From a checkpoint of a small transformer trained on Wikipedia.
Architecture: LayerNorm before each block, learned positions, biases, untied embeddings.
MLP neurons of a small language model. Each row is named by its layer, matrix (up: input weights; down: output weights) and neuron, and shows model dimensions 96-191. Each number is 500 + 50 x the weight over its row's rms, rounded and kept within 0 to 999. Numbers have three digits each.
After each neuron's rows, "fires on" lists the tokens most often at its 100 highest values on Wikipedia text that the model never trained on.

L7.up140:447485490531475540519481519462582563540560539510512473496511430570454538556528550502517493473490496472529545413538511530543580450424534552554452513459494511462565475433486515411542568435532440495544460443461559578513450411497487478520423475476516502477522402449463481586521547469523495526
L7.down140:440482491469538467509506449524476392565461494498485574553462563521426511460549516546489494525372516428553459511431452539467548538585525424478514470506467503527482570433422535490503542395471502514556507595556516411585522481549472474459515571516421461595489461464466412474449543560566517480
fires on: " and", " ", " or", ","

L7.up739:503458538524467551543557390588467493511586572570544459479432503593594503554480544517439445523566517525427573486511479448470459523361425518474562492475472501531543459513479485556458460521439426503534522520502479452520562474467571504524365463524501572445438562546466435449550576505464528537
L7.down739:453550358501497515462500442484558454477502429426536476543522480410397453494561411510566513514583431547516432526517477501490464431520524475517424447466547486537472585489513547414506569556526467492472487615502481503539477407491492493578523509431533433512571444522543566565432516460523565454
fires on: " and", ".", " to", "15"

L7.up492:447486440589450531563455449499469474489613539526443539507449488534512496564561566453485594508571549479505492421550541422423499535555424516411456580479484412455519610396552462520484470512566549479459440449479586521466539510454460442498433553502539491468475458539526563457550541508513511400
L7.down492:521590484540449505496470543514535426455543488498534525540531519533510562447526488436475541599438575501527412434493544526554552533487555509519560580498423462571468447505493452501506526436398523475597576522513522535419463521529506472541479389459582484570564454498372499503508599449511561449
fires on: "."

L7.up129:550491491508555588545540481459494318478531534417523542485558464535455515512605506438489402551587439478575541485592456528515476438423434489504532532441483441447610523490536520526511461488587545472495399518478583422512596383435468601545515494573547401362577544497572527537466497513594520499
L7.down129:484460500468426467499500525518471571583515429571486457537438534422562505492372497541532515438500583551467571511371468511476498541552557452517468529560573553472374510501529487448488567497456500535503574508499477560579409603544492395462434506415498552601411422539418475445484478490448536516
fires on: ",", " long", "–", "-year", " Super", " j"

L6.up392:545475498544466433486522479501518571438458534496475514507504467493585430475532466433459425482492585443410525425544553518570530485597494559447390568496406486543621528491519506599453563577495483554504498535459536483469538434516412527570542627542547541407546509521551461458471592471519472467
L6.down392:463518481543470505501465561428482435548529576521519515505516559468434521515530532497581519490428481406491534539486477552445552460412580463535548472497486431449431532519474511501474501400558551444549442484503491453425516500602499502542482481491488480522492497506418453511466434563426544558
fires on: " "

L6.up340:471502539477510504608479491531478477457518445535520478410416432399561576474502477463488476519497572583469575473531429496523509541510550602527544526555520497539460502491493547559496511562486624554412501572453599555598500455491549554605447492496523471475533490488388458533444508457464467438
L6.down340:598488421558560537411593480393526512549465484513476489568541553597492421429511518502519572542424443453529489492564491498515485432478500403441453524515506492433585563499580417534526525469537433375571505413475426492428485516430496593436556464559493496533477544541652590561612550576530495520
fires on: " and", " the", " "

L7.up650:507417484462428465534510491519419484471495503505553510533439469468529548504398459460528464572531500508467535548516591554433418500423434519437506512490467536475523522475549575444520567467502526481443509463442522525566470491583444569493472486576469524470491546477490468592486439447654455457
L7.down650:500441445516588611474520499522459465516570498479509526558573486512504462504525462538497462565542624473445454513483503403600532522496505492523480530538478403492470517490463562505641598498492458521584498500534423490539619485514485421507539473420568417566496568532495537480426555538475521472
fires on: " the", " and", " ", "'s", " W", " |"

L7.up544:417522559527458481490563520578515531543464514528563507569489510510573512412527452385424519505498584450375490517478492472485570480570460493486536461505535531450593471451486498507499507511535415524552555436448400484493507536449501390535438543477507480497591555506473367547501603560462486457
L7.down544:523560528562538547462478408494582554455379433556482487502494537501562538441532540476454550494453669453508510538544507503424531463491537494483508452458489506525476476459468551427469483563530541576392541504428437522470461512478497408520477461507484438481557477628457568567480412474551560426
fires on: " ", "19", " part", "20", "18"

L5.up725:442528568540584496543354380521501444419431468597549483618516564539484492509404425557430538402545497483414467473478486516448525518448436520506542529522494492500517528411514479533466311491487466540443502569433412533459492506583510474466550483485532541486499532501485472495567527418502573459
L5.down725:528535484569416428494528451573407469451502466405492475528560441579445533539466582609460480499492589492442476493495471426407554512415458513453524388477446453514530449493473568540435508493490585377534400593446478520482497573511493477535529512509490474381505513435468520479445549481535474466
fires on: ".", "ing", " George"

L5.up295:491437487547391515564544530419538550468485516400552556445507489511462528443502458564557512450474528526496532500481430517556479457470526416496499460483505474441565583545506452498549500454559423498403433559490423490421604454477486498372579535514402438526449447512490530552557410528509542593
L5.down295:609385466458524600503513527543489494458531494465524469534476549481495452549460555581520514482440548430489531489551520450462484496519503574459546551449561426446424475588490476437508483466546565534556509460555517525517478543466458545517445542581403454584473456412527559525528518514516543489
fires on: ".", " is", ")."

L6.up134:571527520448524477466442477450479439492524530576557553475535466472529557565396519440475446531446555478480407561503548539458423533511551499462488386487482547466474503478476447480566562530512552564465473407529551487533457540496400513541504475405547550519432526414515525534498487573461442490
L6.down134:428530466462465584383494529527600554524489519454544444418506564531471500482444488553589453652388493428489592542462397535455539501461460580550514545525438490469415439601391464587452534456549457523525546491518522576591505542519547498550453527551540419501470497507471487519468424527478658450
fires on: " tr", " in", " Tr", "am", "a", "e"

L2.up266:480466488510535458479535515378591534550442544450496512381558469489541469539490494513469450440510481526483478519505462491508409393441493463483479501579521502577533586517519545515525601535523560537576568541414402454422575504494455582468490499487510541505416408470479481460453581435415524551
L2.down266:533494564511493474495473449483520441476401451451468499442534562589462528536483575449428577474483445423465447480489488544574494421495454550456505511619529431546485441503506602433522536499523509463672545482457429419513506464499479578498522508540516573502467512504446425486415484474463556541
fires on: " w", ":", " ins", " st", " dis", " dem"

L6.up104:526461546453459493457496590519481485486502636483644525563504425522539461600469538475466461535516553540467517474540616409495491510439507527538462477549498447463491581544505484513536521491475484505484638490476460456536415374497462442477458468468455485487519519486511393476547540489456381408
L6.down104:427437505486514477537498460515436476551544468561451523453490551528408532515553459465443439397455446481486596596386516457559552563505534531557472461580521499482423536532492548483565484540432489456473599578513604447529493493468570558487454472513463441498377517521444473621486497479427505487
fires on: " ", " Party", " No", "1", "18", "19"

L6.up571:456518459446491466543592603465502495514445491492562472542553472444433490501507526504529546476625530497512420489517483517612550469498523516507535490528493458457479439545506454623493533544511472514497520537546511406540443532500553452410551507599593552496520500460522472570455514550413450493
L6.down571:526465488500516526556396528526440403433565486428480551466514544535537371454446465545466585461592556489596583492487536553544549566500491525493419497478492480587436439506546479450463445505490467432480484645499515479436467477475500571515462454565575505493543487563553533542532584436531513475
fires on: " ", " =\n\n", "-", ";", " (", " |"

L6.up568:477544422552578520533461488493483594527496428505488458507532511529473562519533458434494471543535496447469451480553458398477437438510517576438566547510551507424596547578476517409548578543469459493531506518565411496631446502549505452505483472472449478510401504517429502520564506398491452458
L6.down568:474545503531570533562469552449486634446458487535522465519464543516505528490535519396433483581442487460511382522471443511552527438529484518523486529520494581492436472548477510435407521493447528462586628470445493524482532512517568507601438417443501503494600507472417509474573509586587501556
fires on: " \"", "\"", ":\n\n", "—", " mi"

L5.up402:539556535588435487418533406523549536448555413507487488590557569500546494515497496461440448572540455457530463479494509546487564484524494512395592454436496517484489489616513481518457471438515538446570514441551435618541529452451485485575517546544499447520460553562431524426535452456433472506
L5.down402:493472424438517503387537537491438433481487524589493612557442540595491503610523446544445482441491616510413563428554504532508476486447440474602380433491508572445399555468568621387517478510467550495566517586495541499415459525510521417493485426448543537518525451627557516592440520484546488506
fires on: "\"", " v", "$", " state", " University"

L5.up662:458500517543526540510555508590457573455538493533410533568464516488566518548496460476498485501491453487493527485501468436463457552583523434453543496471506474483483488556486563542576545420433456421530518562476572519493491448464458419579406549566580478489479582475529404516490508472398512518
L5.down662:543437544463448522519519430506390495473472499488581468463439515477507568467516558499575532481447489539482356454454467604547421453519574522469396502488491499484500489388376442462510499534554617619417466486524470439511482516484556577531559452575607478535467512469625463446492587481635445496
fires on: "20", "19", " father", "–"

L6.up660:468420473482465558504505531510424470565555466545433516453558417455547503561544503500441402416424495514478492451555543533490522562503598435533589550540502536486550492581413557562601476562526588482431454530525444605518542579605550449505427484558481454501596512517466447520559610486457500403
L6.down660:454460414491484478461562525479432453575486520490532464553526499587557475570443451537563572624527536471542507384568434555475439503504558499564410547354466579554557531473571437485559552524467525343559472469474455601544466517455428468542452421454496568443492516486522448490472467563447459530
fires on: " and", " to", " or"

L5.up410:540522505564479542454562437557448509570512486471474555471586471471474506552511499603432490404443528499485550435484488444514502516405484533451413551481414493462516521566539491439448499424522595440582549610440562529431511497473555566565489480432573512478410498461558509536505503534434501547
L5.down410:388481561465527490508476483460437447512450468553474492516469531491536525453500519483561518516491492547526453492573625574485487386486561510522540569465524589478404456490569529496483514485506405529501546481600532468582495558516542414431441558556556526503569461541559416465521526629505457466
fires on: " |", "N", "E", ",", "A"

L6.up77:420585574582569512589507463509527547552511437479430556488507563527503496558504470548474575455511416455417521527464586479468487411437425531389510509475502447434537507580606459491438493554466550510513524534527502550486445451505546435551424511537559521455470528480516428431477482485451542479
L6.down77:536464530388481489493462520533498385508568610481539454438503563553492490563497491586544524372478484505497498427501538572387541406480574438540399477504564608428452515587549578486510490465517502484481563512453440533521427466411574375565481543411482547473536466478512474457504525468483540607
fires on: " |", "|", "er", "re"

L5.up72:535482469468524417462478480389527537437481537487525574611458359533545458512485481615584486581488576494494515488499462475563526439478557429484564454414445419424517500518483576527531506561529538498452503585533434537557496589522488511531543563556583516427462532475479422513470506483517486534
L5.down72:412582485517447497487569558548465559539435561430468518496528550445472501530509473497509514465553591447506597498472563493612568513447527522461469386526497539448464558458497493471434481421517575516488562424481576518427583493489462511609446471501480610491559471550540524489530438527499514496
fires on: " ", " |", ";"

L5.up467:513500553514605484456586556645539507484483470524482633450508463468550437506464551509558572476471473460458453466485564589531458583607556464418493409536515532576542443481480417505505621566483487418461613484441526469587488492477490475473436578573535531490509487485505476565430592492593464487
L5.down467:488538429445493540516503499497531624435502504543563468521565531450467493428456453464464454501484496440462582539478430570514482528593569480517481423451504493512494455529568446478420520455566474495490500482523543569626553492528471465556404541510484541419520427578538457448452462574491471556
fires on: "r", "re", "l", "gr", "a", "e"

L2.up555:495523428507566457459520541458481575560413522525502577419569445563465489439530479528565476551437512491595577484480515521470494451406457397445481497549495482471596589414443545524536488547480559517507507466505420509457532497500450470470592561407446450535517428480495516480525469443443582559
L2.down555:540548519438463456542498553445577461540491464375523567456524538514475337465498505432575383545488469410566479561399500450470457410399458547451488474483494467518617503517480531535499504542532482549522518536559415490607555554526531598514501548476461473482483512523541450505547539500449493501
fires on: " c", " s", " w", " dis", " t"

L5.up29:490545415560479601435487476496472516540406445485466533449516510501414542519455493523430478422510600539538463351479465542518526495426540535467486469487361452391511491403465509410583422441472521466538494513460549537468520433492497531544507554512463463544513540464527558617538457580567424445
L5.down29:490470489538516477441490512518522586514628558439536445538476473541507573468467499550586486555447493475472525592593523517461534520517450475402546537510594569430474450476528446542479636471494587531462542492490564390523523578554524482428442476562510504609463497508491418475526400482501577500
fires on: ","

L5.up759:422367521423514409501473516422589520491494499476496468605468430547566489451418525444536517449419499451475486554556445421551545510613514416506516520509416451438535558502469475524485494486556476410426627461486594539563530573559515456530504545521472465505592578536551441504522515536487493442
L5.down759:594510563521451393543532531487447484539522524483627531453480509489575583588470470529523493474460495469518471561440465544525474497505476506503465666588589492519479527541593503441535494449445474522552451518493454513492551444479437546491461440534501495486546511524454563492408456487496473423
fires on: " |\n", " ("

L6.up138:474585510486498486448569564628487531516497521422491588534477495536388462368486508444487514579552448450524553490470509556520416483568518485511604527435385482597489464539465481546525551473525462460561567483540489518430497568461497550419492543504496481429483500508456476413557515530535505530
L6.down138:544440512522484540556448551598466511512512514540473583555516490471476473497549549524435437492524465393534655531457524504389458501536561421569536451476466470563487452486557492397429512514472412524520452327467497614514518429503513574439567535540438561480491549599489480512568445507536550521
fires on: ",", " in", " •"

L7.up679:572468570509466493513579492555494410550432427522483477490596427500508454565448507457530505506414464598534544425491458511470493483514529621484455473492464453584547534485528509474502476470515540526526508414497472517452466544433490567541497565536539391494471483612423514482597469580425510525
L7.down679:568533405605438558414469399494539503477428529565414468455510543537538443443516558432514574436491484468483432550444533485542541458558416546456555490518511524548494580518462487579534397406457567583479607457443495458477564422573482505460517529550530476559473503500339475468490517512587498620
fires on: ".", "th", " (", " third", " such"

L7.up109:536424528526545539550513544585497441443599565429463495472529548488389467462480476412585487436572404581397420454516480500530498520507411478513550566555475488620434533519527448440525454484452554490452569501497543540437473416511489489397468419432470402482500472537443458553477566579403536523
L7.down109:559521500522523510422415533501504360519530433554500553542494465515480542559552475572545536486493482471566465556549473490515492524452428572499438421470526506564523471398490530554506549465486556559471460504555492469438525393497541487537483543525490564526544594469639460482475492485550488550
fires on: " of", " |", " as", " from", ":"

L5.up195:456526453557489524521516496524545495462579492502409589439541507534428500562424522488564533473556522465539525433496491419500483553507500633484537547490500503484506565472466434548399448479513465591493576432482489596457444461477469376498563542515479480447489556553441475396492614518456540434
L5.down195:488508516475487493538458476517477576400524528577506564529468494592542475535468526422305444465514518510507500448536490472567524501531482575524460577568476417537424505504564552446423469489489574518547508591473494575468472452453481462623472450421449534507436550455490572454484479443432518522
fires on: ".", "]", "\""

L5.up374:499430455520463527502573497535434428433541585581461455536612520444558537551535541471458459512517457537463479413565360617474461461450543444510528542566393600519554504589568552455565480532475453602501516537541532493547575509465551525490496513516503528445423575491514493456498523429486469472
L5.down374:532373536466517455474478576470443538461493455525491601507540569439628465454623438530456495551390511544488512551573441379437522544496486421496478606482468564580475542588475467548497518470561525558599417514546537488472550497433529411492464549577412519608503538463468416452505495545490491465
fires on: ":", ".", ","

L7.up166:565464366500546462412444500493528457441493471441511471435514460470441485416512453499481465493573479470527458436506562494518439502410554368507464494480476402546533464431404538533458579441534453549439488390457447504460470494507613502485541459655557563464525570382487487570487574465564476484
L7.down166:499518566433460475542465456482407409515512425567492542527493508501553495589502513489351491454447476496605508560417533555562459472553456368554539456505560514451465598581521533495570470491537507522400544495555504542494498485550531486469490548460293470543487487506521556513491497600452480576
fires on: " the", "19", "18", "20", "The"

L6.up456:484507491435522405485501506457487493473599490562446510501540449450498538543514541487477385497430521531446508496470498548450434477491601536535484520500537543441447581557490561507559530415525503431548520467555512528412564485464460610478485553529553527392575549479427435504481562452441503450
L6.down456:509454463498537504547477548532507444446496550435525568512523494493486561555479580539469464555491595564519503489574473476515541567468501518458573469549546510524570501582437500449510567528543485495499537524485526481553493474532481524552531540492477473576484454445445508446517471539489539437
fires on: ",", "id", "ug"

L5.up723:609588454545517415502489472472516457496619487478498502475535461492448481501532508454468551475534517467527533535511483620404489618540564525495517387535487463582448501555557474543383573442544587524521449533525479675470478496488416565546536487506500494503461396493582497526546413489447497534
L5.down723:426375518408505528497465476461453458464469529603454445469433453443438464610465471530517473449537525500554545491521501551500517473475464458563508487425455564636422522475421593496422557580451470531509567516550488450491522585543574538429463500553531509474456483452500497482494578502419496582
fires on: " by", " York", " By", " in", " (", "ed"

L7.up452:502594518502434569478548527537479531499417498486493502574486507501541494460564480651518515433468453446422484504520491581501490434469481471420540595452575553455561504492483543483553401414531453475494423532489514454468530456523584470378561501543550460591479448387527541600508467441579498477
L7.down452:531444459498461514582543479545443570517526501518566550528507434487395479520421533559585390583509489577566515577494485485547428543521464526569496543477567550450487467553402550589440573516442596586442442543497494494479530449463510522504468472482471491508419541453502562594463378497432592539
fires on: ".", ",", ".\""

L7.up379:473515455546468455559546446613438479466463459500489593557441498506518525453518562531547451417468553499421491436506483611507507491421481513527483627481546509588492468565545583545572577437478462495573539534573548591487485611461453544509515483546456556582626478470469498465467555515494577562
L7.down379:483555470603512524422497587431589470430504552507532445502512448556518447536466377456443470496499452407583427537466462464457506552502551544469521446542457490470559490462555453385551391416520482502365522471424435490454531474564542487466457460482465535453474542501503541525596508466544411475
fires on: " of", ",", "ow", " time", "'s"

L5.up127:488544476459479469484434532461458514482555552400480491547559556556566448513519556508462536464432519474493489591463474584576515487519481428466447582414552486514583495473447585498405539497443475510537498576506546542521495612493444489592415488532518512533533577552485557517495536539440490504
L5.down127:547496541486418486653568516606422410524451495449475507550567508448441497486458628487440518580515451481445452464519477529548460561481508521518512564543480563475550576517483446461497478451502513480528468511605506519552480488510554465556491475502426449519556468493509553478414602581551465424
fires on: "20", "19", " (", " |\n"

L5.up589:498522519485553460456502584534456411442475517521457447494473501524449518540527564508541491542420421446414581491490529526527568518553438502577448539520484447424572499507524543498544470502527518549397509498491496482470441492484458582555538572584529506484461498389506477526479525516444532493
L5.down589:481487513508435425436478409447559445515469485550488462505515562535544440490567459552535541468489469468553575581489493569493529545501612526542386608491523484541510506539603562475448465471426565456437493564608475523475449466385504548544558560500533492377464472516581513511460437503469499536
fires on: "|", " |"

L2.up484:485404579463499491535545529377550560501403481604521544442458503487529593507500486475496504467552574555535534415526526481539395538383493558428473516487437494507613518458468515411623453535496516490501481560396519566422450465538426521529551489495550477353517471524495389587559556523504396517
L2.down484:492577424539418519507472371494542480474433542372439548496523518604520411425506550495518512546522384582504466484467514532538515561489479467560452508475509489485560538546505490568522492440520506459516558429510584466431499502480469564448482500523501527574512494601477569451447430558498522571
fires on: " ", " January", " March", " \"", " October"

L5.up414:459599478507369498485456559517433556547475492523492477427473442569475447540463529415413617544474483510496530566473502502532533508520493423452501445534475482442446583543628407430555483404469495448480513554474477506490544488494525526611493467562455478445420502453494459454511544521494509527
L5.down414:581583470440516544528466541578496364561512500530465455525473464541505596525444507543580573525504484480570510573476480525501476497545524543453519439512512496553582466450503470470541440486454544489511369588453481402497481414470454506563542474509594538549477444488457501513478510543456547522
fires on: " |", ";"

L5.up516:508466562535583466435466547504536472559486507489498544495499387563558455483537598474494469572542478406536509563516404513406461534435554592529438504387572582503519436488419464498486578516441489476522524488517561650601484460412478496507484541604560522418507519588547482549514557629571484456
L5.down516:470419484463523530485503508472472457469427537486447543409448495498568425432601517431541501567559549518498519608446515531489575545542637498481565478435441513570478455551467517546363506552514468496424588465451487521598588476507534484449557502412447549548473580474588581518518597498467482583
fires on: " in", " off", " under", " by", " En", " In"

L6.up612:523563406465613518456515516484439483526544426520502481428485451499527513536408589478491510442495494503448462494515435365498472480490495472484527531539517491574473474479585537408528482440468475471575389471589546552454498459401542442595489564498470575461493577488543495470560442501473519544
L6.down612:477465468468495573474441490542462431483570555515429477451486557514419558593461457598589486492510446603563504482531404530492533517530556479499523426516553535521503462531527475529446500475527576521578436611531457457476531355474429505560509532550557585493483493502532516551489504452424552518
fires on: " |", ";"

L5.up97:520563468530437481509559446506450464534493486529522535448570436409486532396488507559476440511412500529479441460519438586485430506474507518491622518610530485603436532410570488501628495500531504504546460450542577568550554436572473448430547553588531422481506446565539465467573515419512451552
L5.down97:546437496509454489487491535572534604424582526498466494371506509412598496451481536587425483422519390518503431464548352483469526535503497493601456408525501553485413479544504421491545440515554470475512516398537383509454582467407547506559438508545477480464444491498480492474538542422399554493
fires on: " b", " said", " born", " f", "born", ","

L5.up667:497506442532448568569480486587481441452450560449577404445509562477484512545581511473419566385496536506602464512502515488472532600493425524546465537525482457459534573465533431366523463509464453499607538549566529520467497441541556550499459503518486554476545549443415511439553493514604430477
L5.down667:580502398494531564529429631454505510484603543430514438514524497475550471486540466498482443538514480591430497491427507459488559533475488393545492503489485473477514508526463545603417501461459574428456474555483550522456495567549465444508519476527430497496502427550577538476479549418514469566
fires on: "ing"

L5.up687:514556495384522625486451445505517457428538382467456590478526434502492527498496455510495510447471477502538494364499508564517547432541480528479525501508467461474481505553487598488551461462490505474563505549490490501503515508451525508516451432491543539458434606417574493570434484520468498557
L5.down687:464399554562563607460437502507487404523529604501462580409518489491550469563509465476566446519493501558543450514599460390527469462496432478455437635519546512433470478503470491612493490487490456454443571546408522530513504474601582510465500520530460492589562488461489482580512504522427444477
fires on: ",", " |", " •", " that", " what", ";"

L7.up728:450507521512534420348483443548536515506592480505537495476534454393522479519547560452388539466495501487529449424514511491530489567483424558452561467463479492415528596514488520496523401534559483514516578489444544514483426466586493548372459388469516562464584448523514590516500537525591474526
L7.down728:563415527489565513532417595567592523419526538447552471387583547474452473540430444493516528525512463538491533513547489514428481537523534467502472519603535498533549529522452551462409506557535541406429402507434540519550445496530504589427467532457478529444582511508493462503457436492467432431
fires on: ",", "ing", "ed", "um", "es", "le"

L6.up518:512492521507501438593483478453454448571462392382581476482503421592538475420625442560407435481455426529493452467578482502510565482603489429474398514521410474541530486451474389569369543484477473476456505425412404456463510468465504548442516523489514515518537453517501502518495574533428546542
L6.down518:470515639468416481502517443472636383525438453512552492440553503568561526490409423459422477600540526535424520513574559543453471446470496475448514549490471482510465546610485570450553486497603536528415548453543493490549471542576438521431455458423397564430435600430451409465558483473480370413
fires on: " ", "19", "20", " born"

L7.up169:496479583564470512524485447522433529560515544451508493530542532481480596475440539527523488478584466409476500461500579444541487504373487497475471541556565498386469595442531563513429465462486495524562482517439613488555456510486563521408457469580460480490447502515500518529559476547502508499
L7.down169:465453570439454438536450516516417568539484502575491566541492485527549462457473477417545466542513568456507541519558498451448509532413466501527490544511634572524498563464529508441465551580452567495569520511515521436505595538426489460534408441527496499546526548517541419525474504523430484574
fires on: ",", " was", " is"

L2.up646:513681483498500465570560475515563418432571503460469537552592497549571491497469476527452478568401454446468480541484498469451500511540497552488505535544530510502598508585475355462447534585541521529581427538507532534482547439584557564498392551487389514505465575462506503537434497509487498499
L2.down646:533473589442533560574439570574438480460503452384447446446517529501571517417489549502574494396594481441467485525537497524456549440470422450441484523600434533578524457558618562560506439525477597499480523485488532469578485474467531492502479461517407465613457480502461506469534487572529581462
fires on: "et", " P", " met", " track", "yn", " song"

L6.up539:605539479535481532548417485537403431486505563465484546554461496481450562483524522554525546563582582501399493521458567538497493549423419625517572495541489498476585495449464539458523438539452489486525503521508501560522475546434495511514458510541547464526584564515484508442546537498453445420
L6.down539:456519473503491495454564472460550479453513500504542590504523490549489547421550445560547417593436567407465460501441426466499536469548573459479467486538502472464517489426543577481537417532431434474567539500423525444552490453459509441614483433487565434473451598554516417461369385488565499549
fires on: ".", "enth", " "

L7.up621:432569499478462499480583523511439595424419564442509546509533523461508492453480546532554456496593380483397499484419479462458506511541489457532549490488548490457496361470506488483566490511500462516544626556475604570540505467415444504455516548499489509404541459454449460489569548580493586512
L7.down621:529497542580517474443524480530508567482498514399465522539458409555401488443419554588459460620435501402482520643472475471467515533494513514452518410525482515578550381545472510452464504494458478427492573503388476558539436438544477399417496522576482482489556507639483502486507539523558423451
fires on: ",", " of", " in", " New"

L6.up433:498525427426495481420564530516385530456420528594504505467498483510551510546565516453449375540485573455392503568501435557527469538553443513461569523488447524477550607551578573500612446534622565492436586552515530486444591487398495491455507515463512519589521477464543507478459486463540520419
L6.down433:428503615497454407580597452539491547455579536546484560565539459491524462538661534547460499477481486483565498513513470464535539460539544559481451450529519506482482443442495498553497503472447467541528430403549434464532522582506459474499551489506458541467479441465486475522543543557593465520
fires on: ".", " |", "2", "0", "1", " g"

L7.up331:352487460485409508482460564508489490571372564548450480588491419503501427475453440518554445518486529533444502479453505454517552499501497422473491559540525526543548449458436493572539410604511500503545451506480514462494556551487459550546500503494504463645516489476486539635607541598496562519
L7.down331:548524565402481488501470668418593456602545540570586483588524457551439507505568506551487568471493535526450468510569519525453533450438571555462528469572537545594492509520510470574491627421482511468458474527473518489480553525537488511521537504581547459557522578423525445428479525467589556424
fires on: " ", " |", "2", ",", " Episode"

L6.up152:540371545470508479520576475528508462452500603461385489379505552578438359561526503512445532410581490592489521387632479500487512532506439471458423463500484470560501506565535493462596492464523499529510497462504445581447562419462565548500490489475520469479466489396464586482470465519522491533
L6.down152:526446377395563442514475495451547551511390472527464494545435436469422574502488469502475526497550538517502509459506544423446478485538396517557478462519571462380515551563582487566507508457477506529518491378456503551410451575549417557433410518483492429545440445534536514550470524526518464459
fires on: " is", ".", " Year", " was", " Rank"

L7.up680:527472496524504457519429595493442470541514519532464486453512504501585434432554574472496533529471591362405587564491522452574504462552499596580481534447476515419441485506575541590396456535547474529493453478490527487570554475560596552559434538537525504466499480567526525574398564525542527549
L7.down680:550531511473424480488475515488459477548476411525421499550570585508514535545550565612424475579496538460483546508457485527485585515554517487513566465491504461487503534521521569541473519480554580424568445536421517458558576532470489545551521482491434488489547470516551535519581503452484543441
fires on: " ", " |", "0", " |\n"

L5.up683:527495592542553545498492588486601465592419462549588500557504521550438430532442479480447509497469574568504451488455487481411501461474515484468499566564490447555543456531443379578477585661488511499494496484466599484518417512570478520593475504466589502459421474466514509589444543494501452525
L5.down683:555505390470572534455471558517530518467500608481463512472523461484439507524564485563514538422408414522577450545628495572548531458470483447560467475523525541485442588475514486542461437396482524499542515588513558489482480544464437532440480416559603453481532447594449392442490508540464573522
fires on: " and", ",", " "

L5.up144:453493466387579494408452486472565623555578487583490508427506478461481471620510579526502457443550505491475425491496511461457428440569510504482429498511513435487430559456580428464460502604478517463403521428524500469484538528443498452529510506494553406519531456494569511492502484494443585491
L5.down144:446467391536463516414471473468539570436557483495500555524477515585550525509565538516488526584512516516553486491491391494603541520582518500472460547460527487453398524431546421564483538481428514603589566470461512503466567438525500495487540447526470421463520538445537473459462477523489427523
fires on: ".", "end", "en"

L5.up629:459443451478498489480527434572454485444514543512398524422476495527477483515461536479487515513539464426524516543473510481466479501537464479411539609436509438421410449440488436493379539466524480571535530482487540476538539584541541541527460438463569426481502450481463428378519582551525527497
L5.down629:438480493428493527393465489536595528440524553499446505581484547495429440521466540508550331511481431623612576516481509535508507543503496534526574563495565494555425498463569411517474519540562483455397520468468547524460532420495494543484534514476466477533481515492474528465466588559488521469
fires on: " of", " de", ".", " Qu"